Weights of a small GPT-style language model, trained from scratch on English Wikipedia: a variant of Muon for these matrices, 8667 steps.
MLP neurons of a small language model. Each row is named by its layer, matrix (up: input weights) and neuron, and shows model dimensions 64-319. Each number is 128 + 32 x the weight over its row's rms, rounded and kept within 0 to 255. Numbers have three digits each.
After each neuron's rows, "fires after" lists the tokens most often just before its 100 highest values on Wikipedia text that the model never trained on.

L4.up2193:114104133119146112153146115177107152152111089110113120153130137113106147123126125118096167134169076126147103181132129160103077160191176161141163095145147062190126137114166134102111133100141114117139115145103111094099191205171097161084146118144079127120120116145140097173086156095147109074118132208131137104081113152082105115150108127130135104113148101106098151167105122177166124150121113103091162112131161153115122162088145236182084144099144162163054115095088132116136103103127081127099135145158132147155109101121102134158128140211087103118102207166144159108099163173142084032122121134109086121137138084122110103082105093139129158082090158141127127094145146148100130120144144127169157126104150135207139140107110088126114105148136138132133084176151105134101187087129127
fires after: "-", " |", "ed", "|", " was"

L4.up2277:125102123196114120160130171109166113122162140105138138151105199173061145063155133141087103175112111142063135090083131159085113120117107143088131140136127137127137158109130170141167131148099143109164074137158180091158110121129171148065128175154116138086115141110154152138114133126167178135130133133113104128115156184144131138105119140160213134115141177135064134104129175108135090129164116218086125133146116103109029168107203124145123133152162138139120145144141153099107136059173090215126096102115158198165119139125097087143182087147129117098129121182126158109071143111139126128118109122140129095118070098073080081174117166160131130154144052139095071179133131141173133122140146123172190138140203156195128103138132137109120133072130143150109140085133177131114146150098103
fires after: " |", ";"

L4.up2537:124121195171114126095146084140155116075120135215162114096108110092150118145114087099152156127133202176090101155177087173059169081149145121107154139071155167106098123101114143122181136106123078151135200161088135111121173115159107160119145118114127131116144087155103114130097098160097148105079029149111126152139101150166134063125190110125115166101109117130106124111126112111082119154136114160110071147133055125159097111176186129110144141141113117128115104093134114147113119114124040172163110103093160091116159144144119083098147129096148131120154129168046062109169162187150092123120117118168113161154177155065141140134166086161149162081133109149149154102103151150143102132111101118168176152137118137089130163122071120120145087085093111125138200141103166164098080135158154
fires after: "'", "s"

L4.up1500:147112131131076105103125108107091046123127151082174159114121175175182106159145148079157150138138104166104124131165133176183143102100100134116169139094109103177140121090138146144119124067142092155127163116058128154180144117184150114077135063124125151115150183165115055128116172094155107102145131147107185109121149059136117155172161167161110077132181057104091168140198169116133218117130164123005154174090109112175103103153151146117114127156158123133156064120145149148058147146140110158124136079136102131105062113101151102165088126127148116125102095063184064183121120097138140142122106125152107095133066147172101133121117142140152110138159132081133117107143064113110128179152135098119161080088138138176149183130122115122152135141139106119122134165156155105124090122130099
fires after: " to", " a", "-"

L4.up3191:085142107152117148112099109147124176162169133125165134146093141135108195135150188119134116139086092145119100150108116130143095105141129114143149157129116088125094112067147114171160096151043079135123116093085115159088111120145069135109127094083124180143101105211153090151043122130111146116129110124121143068156102135119170133084141100160135101112124182149084107166158095165110093092137108136113118140098071183113083122146117196156145135158138161143124122139125142120136171160066134115099158136091119158120091078122128152174168067129103115076147121152105094103078173117106110148027171135123105128097087095134078100138112093135101175127107154072137164149142223164196102138063109175117153166165171166167155114144137078135129117113144115093169162223116149142138177060182126
fires after: " |", "\n"

L4.up3432:201115162107200090147069071115137150060149127051140143093152101154150101097127197106136160183094174145148144151066124097153160122115123088138099127109150112118081050159112122120085115084095068117110171152134141169126071122125137159117147154106152122140103094095157096049119116121110100155104112076169211112182152095166094141116163161102112164111128069145107161128230091137143112130093122096111116156157144118102078098083147075102123126103147133084154144120135108176145164111171120115145146130159119090083177188151111097065153088098140156229137113103149142167204117160193120075125182122140175104130166130113107139104113096145104108143107145157128131111138117092113147148143138110114071154111122160180121089080201139179205111108123171113106155125085128105155130202122115
fires after: " the", " The", " a"

L4.up2327:133110128163072035137138171107131101141102154157192159135100156093120124179105153130044134146112097048148042122187104141109131126118146124144094126137152146111085119093157148143125129125148114161177020122083190133148049150070133144164103059137098132119175158168110069183118090121180110181235149156110120092110040116101127200168128169105173098148071169157164098148162125151144154126100141230139176125179106157113091181116135153101112130115155184158133067090128109094070106184156161174178132184107147161110128159138086114067169151087111168170158159103122093073157162147148129163146107149118128166131194151121073149090118155124102064100173080116125125093158150198111155134066079120137144083138111133154120156092128087135139169090121143128148134185117191077103130140114125
fires after: "\n", "-", " Species"

L4.up175:171205126142090153075126114169054081103115197113108073119087135162116114058129102105132173144089134126099156137113133101156075100105128118081143110127140166113152092149130118109117174123143064157047121133111154166179094129149079115098117150122180133106131147097139143082138208135121081147063149087152179125113124096094114153127092181138105116149132077091159118152154133147083158162142156100109118073117164090142099139125150148036106156137105087076163121173110088149130137088068141126094113070116176128141121138060107121126146094200130100173138080108116147098165102127111110127106123107199098119084096132133102138114082108144152080096144179166130085160105170159161167110186101129143077104163115211120123162153126142085245041071119130087175135102058107131162150070100103
fires after: " the", " his", " a", " The", "-"

L4.up1100:126122165149092163136116114214143194098102122156155138161103140182211158132131138106133184114145105147126144103117073089208120100163097184180153097096119141135111114062131130102113147160129106114115134083144171150132153155134165094138119120163089128066100135097097137164081145151087117199083120094140105107142173105172178153119130150065122156140133199160101123095114160132128119085115158107103092135101152063120172159131108140104109113097121189096161114137124137126204190088085114130085117126161083146151166140133120124115117138127165087131150084168159151146116140115136125109151081156132078135140085092113184082109152198118110136141098113164070186075111128092131146108111122138124077116154075083099094187162141159189086146081115086159168097128166125122148092066140097
fires after: " was", " is", " are"

L4.up3562:089113162130162123183172136139127092112071187119202099120099128168145078130212136158070064143122126097068091129112149125130134141160173106104078076138167114173114100169146120172152147193209088131140149157101171099146145146133169110069181121183103148127137158202119125144181111079053157123130200158155118212092120074118150168108174121138164100104167131158153111184137163138116129209174131099168159128142105141127093129090123083114150084111139130121190185135114125103170094144097096123097118068101143088112160125186100090141097140155079090120113176137194129086099077098199154158184083118121164143079125156118098118142090121128137165182079088163132147140123166103100151126065129191093136173097157144112096208154111108131141130110152143087126167105165091081059140138134140
fires after: "\n", ",", " ", "s", ";"

L4.up1704:122144104103117089124085143120129097092102185176129144118103137130129161145152138083126112171072142121078125108087114114079102143132160092135067186152140081168129164118109145109093116161148103149126082081120186112150173103154177112134125190087130099109187200199133150137047147086147102069149088129121112145126135135156139119055140173124091111117098145152130140162110146125149112197130129120170080061068102119097111105131128180068115166135114078161127115180139093118147157135107134131140136112171154078191146088092152112134129161139122123119168177135128139129113155156112131171159204127102116111154131149048127150144130116105121139134142122106115126108121153105175121156142175135095137255138144116139162059163126116110098119123197116167111135130123152133108119144161106
fires after: " |", "|", "\n", " Team"

L4.up1863:086163134188141106178123176075135144108144129138131148165083129122168126146183130137190095118187099136091110092117086168132176164111179111110156132113145090174141150121159156107144082161167089132124098087111109103101165104143135052138126150093120162173138112107145068138129036177108108131113158139187158096139152170110112155125123156152142177117130075125138144166096102141070111148189169174122178144144176098144132160103179160121111107176132154125154164118105123148128162096160092146153134124149107114153118216132143091085162142161102108106166222148167169157113188139094109099092104205124207104182113134082066107164176104150159074141054086101148050150127101105114135152152111118130092123133163166110083132151124107155098159108128163109114175106131139098126115052118121
fires after: " |", "==", ".", " and", " ", "-"

L4.up550:148154132114028157158084174085088142073095118136109118100096133068120109085141067115063139159110133153154103094148140106101144184142084150105119135123112098101167158100145184159094194132099128126070117149077147214095116098135126115104163108134094085115102118108099132107178091183120171144125078146076190139092174149113077118100144147140131142117177156123092095141194120143125109165146141166123127171138120152140147130200193140092113134146101116161136137111054137154023123104144131089129132126104164164127170117169125130076168116112141177172140106169103107142084127186151088138148144145118107204167190174125069078110113153150160099088128180087095130127084142151116163139141126141148117163113118152128107159140194144105161164113152143135162084163123084059175150132139131
fires after: " the", " in", " of", " a"

L4.up2585:166126128098161123138097100144080131048119125146156113103116089173131141157118139102123166129138101130091124113077121140134055149102126160079134151158146120144111029139136167174182167176089074144151204081130155092103090129109082124139182127129070114186129101085153167136076114091103146146124076134105123184127167141191132123145052171124112093127143121158124162175137162097082118105116098123104093103166092200107106162117124142135138079197140106119078168139159132104116111111063095188130132137144129105153157154150067168150142154102136151111116095117140069093116162138122125149096138146121154174149167117112129112136140206125130113108098205115180119141109126142113071122108110112100190146114136145127166150127097120100166186166146118120138117157084133204150125074129142
fires after: " the", " his", " The"

L4.up3421:106142089062139148126093088133155145048155145103130167161115148114134062130134117117134147144096102109157112124118156132134114151080075113140133072102160118097167155162104124115168184122144128118099061105174125154128126150096162213175132108128108150128090192077104067143130169042105087093092127106104098186151229136150137103127115136110121125106181156125138134128205118119114113152136113118088170131117116091146086144132167139177065174104128085093095092106184124107121146124190121133179145126156112154134132134087116105106162148180155133118104114172132181051133090174140161138122152127110152121124144186146105109135127130066154101074171154179155113093171136121157147125133096082143104139119153137146104144181130143090157144180100139144152155137124117156117104167173096
fires after: " |", " 0;", " ", " 1;"

L4.up1854:170168116114122144104138118140115098113137102144091129098100093132161148121114070109116162173076074125092068136192102076114113192136154167148092077085114143119118157093153147109191071139155126112132114141143140107110070178091159145178198127127142064099135147062120125108114149135126105137129067099104170063082149130156156119120123153116176130106164123165129136181148161115101121174178087159105072107085109174140122145153128178120159106103099157121163061120164154160093154106142132152076105139176144123110098201105127138102178136122062105073085082157157154134116096150083149110088138094084080112179109112122115141129118094138160130113129102109128097112128116154092108143183128127150126144154117158091096163197203129163089156111167124174128174099093113086137123148133106
fires after: ";", " "

L4.up730:155134139099156141134110162082106171117090165125090137119144175143105151099142108134190115168127148177162122216121167077167053077166184066113117117101101148166035112117164153149137153104166134113142099089176125113101116112111110112066151141129080099158133153166138097137103070125098135092117166124094137104135090155109153136098125152100140060083153166179167075130126183127140149159131139124109121160129071129132132195134088148116115104116197111119102120203166133118089091130118135121088147124142099143142119118123052156052170129148149095157044114107128110078196127112134095154128162065129118129185085123094153077172136064150143110129146153119129124102157064160134172144177078175140104114136146157160127108132128133174087154103173159071162204075178135200089116179175106
fires after: ","

L4.up1292:093135146054098119151219135146110167145122104127159128118187153147103118115158056161120165144118143112144153128150153173126123147155173089170090157142064138153126152079116110150072189054098180141194113097172113129099145090064148083128127135194109091072131141116175188110127088171154113113129153071190091146143093116131145150118135161160101200099120127095199160146162069166094128150081117127140174128101086110175096160129084172139152201131182103133173134172106117101144112115173128203107192125133182113133143140122094170091082130115111111185091165122109186082127178092149157093077142144126179173152080125175134165114121076077135107099142096129137070117076124118131107149192127136147064159203103139124105113188068099115119124130145126157145153112157108131144063191157180
fires after: ",", " |", ";"

L4.up2602:092130136139133133085109165124111072137137165087152161133091138119118095092148225094071126141170136123092115107111102102170095097078088157119114119156188160142122075115088102145130151112113113116121114088114110114079085102117164155138165130113150150156067198132147145130107201171125112080103141143097091135120136135168157137099099053126179166118091067108107079098108152098102123180127146124132103131186126144196144094131147096130069129143133081150156100167120088124119134139194162149128113115133134182106153132096149185115150143137124074098070129137108128132192136107157142103104150075173122128157115108135121103182055099174134105094059112145144096118132130130155121115148150113131131165196162107120136127081128121184115151139100184169179107116084160115145111142123167
fires after: " to", " not", "-", " may"

L4.up1298:105108159134136092139124122135093155141089130134160173165164052139038129124147147164149119195139136093139081170101088124153149080093099100141085141172077114107111121037156158111096180120146172035140099132137149129101140127149108204121167086163113135120130104080129137165156096169175128151143112156105107138098152195165132171122145133137147201132085145129158109087164192140101124142160091076141096151173105156174148138187145104108169166174143099099123158155134171096108080128201139124106098104147150095148122148157150162163157071124113174089123117096156157140141141078171107141147139143158109125109138175083138205162142117145122106128164132130074094172121184143118110136149118193156137130117077128055167096088081057086137135096118186125127142147128111108140117078120191
fires after: "-", "–19", "|", " *", " ("

L4.up120:192173118089101117115125114131175124102199099172154028136220097099092150153115132154135132113125126139129130118146107151091079135129169145100138096072084164141147130116102139156134144070130117156159182076103136116126157102126116183157146140121155120118115109190121050125189113183129150113116065161145175126081118070096156174110202188099159171188078164174154139104128092113128113107139139079124165109128139135141148092113102174128096125105158166111141109167053160146135113091120132129107146108145171066152088134102119146106103109166081114138112123143142104126122145152101156138085153177103101087108093128131127077086164132113129104129140094144087143098143128186078117161141102094119136115076108164094127144108162147133108197132149162126051132076113185155104095091139114
fires after: "\n", " was", ",", "|", "|---|---|", "|---|"

L4.up1623:179130180179139180163143082125102127120054107133096087100147144065172164115118136178120139121099103084129117133099156148121153132176159160142173158124124103201143144092127145110082145114137161102118147177116129093147107139086167130101085204133179074096166166079078081103187168169147151127167141142120185107180158125162120122121156129104134098066151090155097140167080128141132056091136139100134183108122103160110173123095087114111101150085126111154178118128108166077122117173179109114116126174120151095153087195129150190106138147097147162063126128135178104150138104152147141128122047117111118163157111094178140110110114215063072155071113046186092112142148131107108128059134112101126151101174116122099092134144151151077099138111157106164094170153164124089093117171159112
fires after: " |", ";"

L4.up1651:110133174079150117137156145073147119081043157148153137170146151157134143142122119132153126151128098067153087187130166130146143101155146078114140115121165111101109107190123076072136139134161099097155123110144143128147096069127125076111106133175043084097103170135119085145092111131157122122144124085123144118119194144142159111084128130075157129098077152142184108122161179113130133131130132103137094086129096169110086197110144090159077114144173147139106154158129172095143149114145142136156131114164140134168127161182098167105126086102117060107088156128161156130176084153172135169093123131174109130151125102152132130157126153192203120103119213158170100166109075140121157117153117171152098176135219100117177164056091118101106190160166171081140173092097169080117135148137132
fires after: ","

L4.up2463:168136120096151111206138155111166135155124152115135160163207108139184126139096114075088123137154141119133110111124104098154152082088107151161186175186069113150102165154117143111115094109128156161110102149136181142122157062152117142132110127117155146077133093111140151100080097136137139087140115137193119142109178086098135079142116135206200145087097111094167135095119071142151144137123140103155163123132130061113134091086179143081086103123131130115120083134165183114142171085131098107124145058105111101135161121124152141122170115107120188110134096132122142135135130112143160098141206084127138126108084097075115093130143119111188229171154106059107179120118101193110140187106126101133125120085046156094186117153135140157170143129162165103080184112129155174125128080145144
fires after: ",", ".", " The", " that"

L4.up3434:102130115086041101137155130142137097184039084115113122092107139124124148183135074094112134120121138139143153153191149180125106164094164139093081165086214130139112077123110091183098078116079091182193152155140047141096106115105103065181087112126103145184150107109149096157070095125152078166085151116147156074137095127192117153102108138129116076134041116144161125071127086095105092161192156086139102170135113099115157095063154092161114140145114097135096119123079135118115120136136147125113118132140120184085147103145047123121133151126101119175094145179162100130156154137141125118098130111110059149146167128121142130170138121109161118099127146087171088120128125145131113127132112100137101166126168128143122096127101118120081158125133131084104141143143118077132143099134169
fires after: ".", "\n", " "

L4.up1809:101112146084172125083196119158142061107108171130106125119161133111120086119142175124150076089095127107129112144167166120127101113141165128129162167093141120178146136074141158157097076154168145112139098145184124166137127070189142082091115108167128137149131123121121078134103091180174153095141121140197185105094168124061160146127102170158155166122117204177149101094149134125129152165096161138083147145121145107108140182090094167095135097185141067086190128172124127135115131096087104101197160176144140185117095152037126130095100089096117174102106084106109171144107125123129141125105093089181120111115081098107079114090134147174182150165141095105183146086092133135146148137151116139149106074146125145149112145134115121098138109089180150142153124162135181092110143115145126
fires after: ",", " and", ";", " that"

L4.up3103:070129147115131144155172150149146108146127129153108173158152112084137135110125078124161099166149121112152175101210127122114135090117124149055088129122070131071072149119161137123074154168097128126126097126186150128053153109168133117077148079106188104142135102159131099147087158092120162131185129194091098152164164119097096182140196081173087218101096167144159082098174077091139139142137131165185171106115143114155155094127137140134153076120161174136153165156152105107066140110137145114138134205131189134089075136121107147159084135165156100123081132109125184148159150144168137080083108064085079083074088102180082110150085094128130088121128119148061129073083093135114085148109132115015095187082089116072120126133014128128111110111123115121176129185182114121158139128125099
fires after: " in", " of", " at", " to", " South"

L4.up2070:123170089100054152092090157146115118057130185043151152148096135144113058074176167084170191191112129120155108156091089140173120101120156122174107191149161135067091107148162104115132146180143114100100117094117159134145119148129141109122107159147153143087160124116122129134081178119125170126152112161136142163126195174131122150141175115080169101145183117123145127106162155122082091096117168087073094145085134209079146136156135172079135123128129099123168135180162101134152183141095157129132091102134139169145112189117136144122125119163175183101150123177110172074164123189085089134107087159149110101083178137094111109114102162118064074125148131124081137133166166142157111153130132139163128166187120146151110112133164077151182115162141122120160121137111150085130150090164086
fires after: " |", ";", " "

L4.up1808:122146165100143123117172227144102165142090169099160139113134131166141165124158152202145113066086130109166211170218157104107198135165165155082080098087106144077156057109104017130072123105094105105152046116119173108049135132126129143130132159138090149084144138158103129154108116161145145085165189072137095131122126135100145142108136135136114137147098130111079106133103171098100156078084111149131174161102105126097119143134145118114142085119127105095139112117107125111125161102171072115110091108090111157148174155119127103100107152095128124108076152098128164113080118114100073194129128131119131097127076121153101103181136116163091121101090134165131141103121093112104111130178147076167097080157178078089079125114115115179137110157121088150101163106067137134098170180149131
fires after: ",", ";", "\","

L4.up878:125168151127053088130134142099125089129107170131172086134126102093137117180139174133155135155109132144124103166117118194095119114174169118198098127163123100166059119147160124068163143131083088127114097111152170156123114156130104171134095123200164155126065153141116127167096153116123135118115083112157125099062120129161140115138130138158105129175127123177119205147123112184093156141125135125152132106112100139134122113120218084071067120141172095139137158111166147099099143149120118133169137139073185157134128174123155123088111141140090130131134108179130146132138060176137130163176137159139102106166134207091114050123187173107189141167184182137111133161136133095081078185166186084157125083169136114105119157064128151120117120167159128134103123094175157147091133098104131
fires after: "-", " |", " •"

L4.up3093:166151116163092196197126107094115130176105202152214111153132162135149098138100143153143132106195126191187077190115102152083147163154157151092111151106150142198130192118153095150138097130120142125109099149149128140151121114144136140155136134122070121102170119142104132139064143130202137169103078144115145075109132124075215170103145084141127166123097106170136187131138145109186164162116125141067187094092095115136101115104144183092139147123145107127092164117167102117110075199130065113146128131188124123083111135120154158113119052128088084189093151188089154141087116114169151112171143087161086078092089162107151093150158155130110112109159168121114150127143094165129137167140119111198138113115094142146071175137124106088084114070082104172214161141063160127095147181144100
fires after: "'", " (", "s"

L4.up2800:132090141090151144106172147102130162126100105176159150144166105110052160056133159116145143163151095109188137142125111184115104174111180067074125090115149078132145113161216195156103179124160139083136139164128132104120171134120089163110093110103110112093138155089092153134039097115134097053148071140129135114134154152103169134093093076162153112122088141123092156126139128100124174113093141089065116185097088142166102161117141121125072055117188104137058105061136122134108206100152093113104133116094177161124133125103082124107150105152082100119094142141122112114184064116199099121194158178135066106140173147149163080072075083145148112119106104155106075138189114092153101114176152089091097104102132097087169106115112118092069107139113096114152128122140106104143197142106099
fires after: " |", ";", " 0;"

L4.up3161:074164154075084067126127190117169128073151133101118107113124127150134141109135147122159125121163126138094206103150083170148091100144114120133156080168150113113137120128136099087139062125156163175149126140164101118141142184156098092118161132112189153124163161124207108035135142132121141134149112094117188159088118148068114166120105157120151086104119152134148137145149138098122122182133121116118137100136119112118143146128103184139161087144110168163152122078151151111194094119090086121090116099031070093140102126118107099117181143179161108108134127121176120124040091111105110145128102138086057158127128117117165151109076127124156158115080102088169103133135169154071078118126107114094112133141148106174160095156130150151087072161130103121175173127127149194175062179115108
fires after: " |", "\n", "|", "|---|", "|---|---|", "---|---|---|---|"

L4.up165:129151093201093120131204123141084135179116116062092114108115102148108094202104187119122141115091149096070110140079109086143102163187135125146184083167116108155135114162186115148111214105199158181120160113089097126179112115181090137101148134151110121103098156109106127169175135068143143152129128130128125121147101084118145156159122110109076098079115109141161107132036158109098108141192075173139115108136182109184164106119102135160105151144101056154142140105088153163163106125175124170089103092184129137170148131114151153118149157125149137091185101156124112187121104134170091105153074082160119113171215184092144124121117138130088153154054125095168153174111137147078154105163119139123142097113133144101168185091028122141111131132077120123133101160124123111129135165149113
fires after: "\n", " is", " a", " was", " ="

L4.up3509:140112185122064098171156143110111132075084127090139136116118109194106087131142144185096087112165120107119150138122163186098112176093119109121147102181169135131147150153099159154152069159097144119070126176119060089184137137128140150131143098174126090101173182108148089103100122130178154113143061125103151121137161167141119134136108135107089185197158170149127134103138117085119124130126086078068070047119144079130110155116195145150185136136152096147113171120132105043166101040216130149127058124110110120118125137113128137125103151113094197155179168149111086174137153143108033136156145143129175066113095127172150109163106173109093119161099162141113200151129088145096138140191119097215109152170115171149145195147189087072056112158140102114091075153127113159095148132158155
fires after: " is", " was", " are", " were", " be", " best"

L4.up2765:089115131111138100078136142126175152132177164080105133100100208118151118108100157152115143121188139223120130128111132062087146027156137147074192135150117110123153123098127104092124117093170167124142078159151118108076124088094098133197103105153161097127018158131133128109139121160137104043135128159126171109091102114119167167124156152149130159142123102078139079124133120092136175178149140146110131160163141163218167095143152140126101141085099156152182152086144147152142103167089118119132102089156111113064157172115122091193146201135138159105141121142102114129159094109130126204173126156159108063204162128134123148104076134154115181098125152118113109135104149146140016087169105114074114192140148113167147117145185134101158107093102180150173153156152150139167129165114097
fires after: " to", " will", " would"

L4.up2010:146093096097094099132113174099160137149148131102150105152060119152152057094152135119136206116107165143116135183139128125103047124112141125135147114103141091127078167123142138114113159174163130180167155112105139105110113128069145077096063122112148127145143124076098117117150129096154103166128095125125159133116103120192165237156149059147135073155210105138159153069120136164064154095118209126169148102109083161156139192191085093160129089177192084107102121129175111101180117101037119190169106214103158144107139146157138156104124118114094197126193206172122109098139160148117134122125168156136085069183144038155174150094105200164123161127202118098147085136224132132128154190154144125104107120125074107095205148055101162159177093113125125135084192126114170144176163090112113
fires after: " |", " (", ";"

L4.up1611:106132155147102119191168093099134103094117114071145115091120044136113110139132121045103127127135115123085170106119162174143121186119126111126144158063081144199130169078119139131183137145071089115141159154110123121117103080103119153122167168172124106114086104123138123095108153080156172141149134128147155100140132166194145091139151155144159093100162139138088123112152156179185113127130130128104074098110146171125074148089135167119090157110133135096095153094196248090168092114087147160079109163102120195093110163042157135131139086116068185123160088135143157121113091083161106113116174084088113166140113105123100151093158126095107116138154119138111200142126197144183061091121099159168154084126115147109165105087156111137144062123110126166165194068078102126156150122112124
fires after: " the", " his", "'", " after"

L4.up1368:136166125087113078140147145193139176157141093119147068111180162182171121112089134129067173095127122174137118155121095170176101125127133058066131176182087132144161140160112085089126173123148093109081157083134168114149131162183117096124120156176084144133058143108123133127090119129144124106137134160120172197107154097128157171133148080195109160098137106148061183113127158074091134139138104152148076107152142125131102166139091160140112135161072158127071157148145110109149114151162132100175101117127135103128104145131130204172144114155131058143119167097162133174089189157134064136104117081170124087117110045086121083173106084153107119132136146141196093122115107208136105214169163147154150160146082143146137125090150200137104105103183088137156157168120158148123177184119139
fires after: " |", "-", " ", ":", " /", ";"

L4.up434:128152159137174134191164137175101181173163150094155087167169173113162125180133107136108203162122130166141110115106080203127134121105106148097115159137140186193175093097137127110149112138121090089135109131200181129119149119134127105121167180135149120121124116083139095081122145121140144166063125092127119177129116124171123139044071147110104129131114131123131188111118102151121133150079125036120137143084099149081058153127149152122114117180168079121089126087147145120181109129094097136159159103184107139157132163195115108148149107169132171117096117173140108089199134087146165141161127078132142122104135130162169158110130158130112147092137186136049193137129141098144074119159114096152094148157192122116137117084131180113137183120143129150098165120163137143176085128108088
fires after: " the", " The", "The"

L4.up1617:120161092080122101182146109113141124187096152121109131122136066171153071128183105163056143116133138174115136204160049120112140165145151069103116150150107107071171113089164152122151160169097101079090177140144146129124153158191122112145181119184145105119110123162136103135128146104130102139114147147204089144115096106114146160076064181097136111128175165161141108141082144109087123158130169113112134134141121149111127146038117123085137205110108083103144116173092110093182147112136076192088154137132105131149138151106114109125154126135140126144112125135089114105099124145138099122142107111118149163140146169104174145147099130100067088089053151033133097086089129133097164121127147136162111163130131132139143185163188098128139131140122113201103133154114121140182179136187087
fires after: " was", " are", " were", " is", ","

L4.up915:078175154152105146156134154112169134176119153122130128149118098079157177115111107156186173133132135116164120154128183164115160140152122094113176029142170126177168145159130198133098145090109117137095116154069117088101179114104088165151124147182104123116094074207108172138109135176054112138137125082125105069102101155169140093138131137108067077101156093126092106145111136139140143142153146122119118153119115166188092130184142115130080126134123111137131181154088111142152101113157131118149171135127114142147143107125092182126118114176085146133156127124118144050087117097143144087168115046180113094112092089135058124140113184077168180141155098113165111138185117088156108165140177087117110136124125113138162184142119160122173140107095121124110136148131138095136104108129119
fires after: " ", " (", "-", " \""

L4.up119:148207169123035179131161140135116199132141094082128160136110157118112122107128148124070100101150176153129182139095087105147124085091140133129196158124149184121119168142131159110087154133122090117110074126124144059155086059119123063185162134155173078085097158089091128151124115073141107084124146147114161127110136103135144131112200108143135152099125123129148116137058166052125117156067111183133165117116060122158075113119192096141110156075174112119144113093090090137153093094146160134067074119184127174147155100073143161146069126107105074167109107076146163104125156162087120139139182136118116099119135083110108157164118107131127198112113175135144154104129169177127094116131195144168162214140127076106161072141135094144153116128101154137131116066134126158173185117121095
fires after: " to", " not", " would", " could"

L4.up3077:094172086092125127158147190139202133132123186119131132143119182084123050137142154132189128114140072163161158090112151151151112117114132149080159149181182142110203115121106158126187154126090122162123075169127127124108133118124158130108081101118109056127161142075123110157155119164096089053176115149136089146128075105111075109102104119111138096099143035085142146142091139142101133156102197207125168105131102160167136140118125157154150112182086116092106111129162159148164141130144078121114090122152203072104101144080114132109125100121118147105144110091174095121169110105083121156137130154156157188157131146093082138163124124057134115158121123088086097174149120124104150132125128167135138178134149148060100138117176118126118145097117046075140152123069091110108120080155143
fires after: " |", "|---|", "|", "---|---|---|---|", "|---|---|"

L4.up1941:147138133165125118160148086158146112140097135092104140140184165173138071113102138106169125139115119218143099093128150111150145162113104133079171143118119096147065139141136161138160122145162139081140136146152163159126143164148110137116096171154089148153094126183095143147106179128156136173109055118103139110097087073095150106148103078077148107127152064142084074156121127123163066131101132169103129126058091152172136173042127126156091078135160170114097133148094152141081102139160091103144143123145140084087151111096111127143138123103113132104171123112178120098111138094143132184066089225131124120168082129094103115091095192146095165185102135111122207145118072176147159140097104114097143136086170133151158156131147125148137117104133114067113169097139138072106190128115119
fires after: " the", " and", " &", " U", "'"

L4.up619:153093186154165107119119157124177103142190115154125118098142169124035108123109106187108184153136114089096134167126109128147161115181137139117156151224124105125133109110119141066125096097154127094118112124138165122108112148061093110071126136116090060096140090131140108137118182106164156161106106115129095105100127136100171143118189150163149122188117141091107122117154122119109085160143119072141165136117113175141092118116144143117151101135176133126118090180078134084092130115155186198142115130102098144135180132133105108136078150123141160163147115102118118101135147118101055141110104182163092150124089138077120150137119155140063138115104159173124114093152093182172147102167072134157180155144170098109169128181156055112144129086130094095116167120156124109134105138074124
fires after: " and", ","

L4.up1912:129036092163156139150154129084103119150127179119123078116100120110178105142140120157095084137122125140124126148167141130144144111134120110107158171096166135144112134098140162179106102170132115113124146143107112146159092112108115129115158122114151102128059155091092136116094013164141137033090127074087154147154122118168129122086089134150150127118140107170133129146058106156160152125131092139097149123119069112136098098084202062131090128136081043100154157098094141127120132150163182129133106073140128159108106093161079080150125093121107126168161099120125141147101158171170136120123116056172102129139117084129155105137158094167076077112135093072134139144095137077137175196172155135143112148132146112138182142161124127170143166157144112075180100085122128128112107115184162
fires after: " the", " The", ",", " a"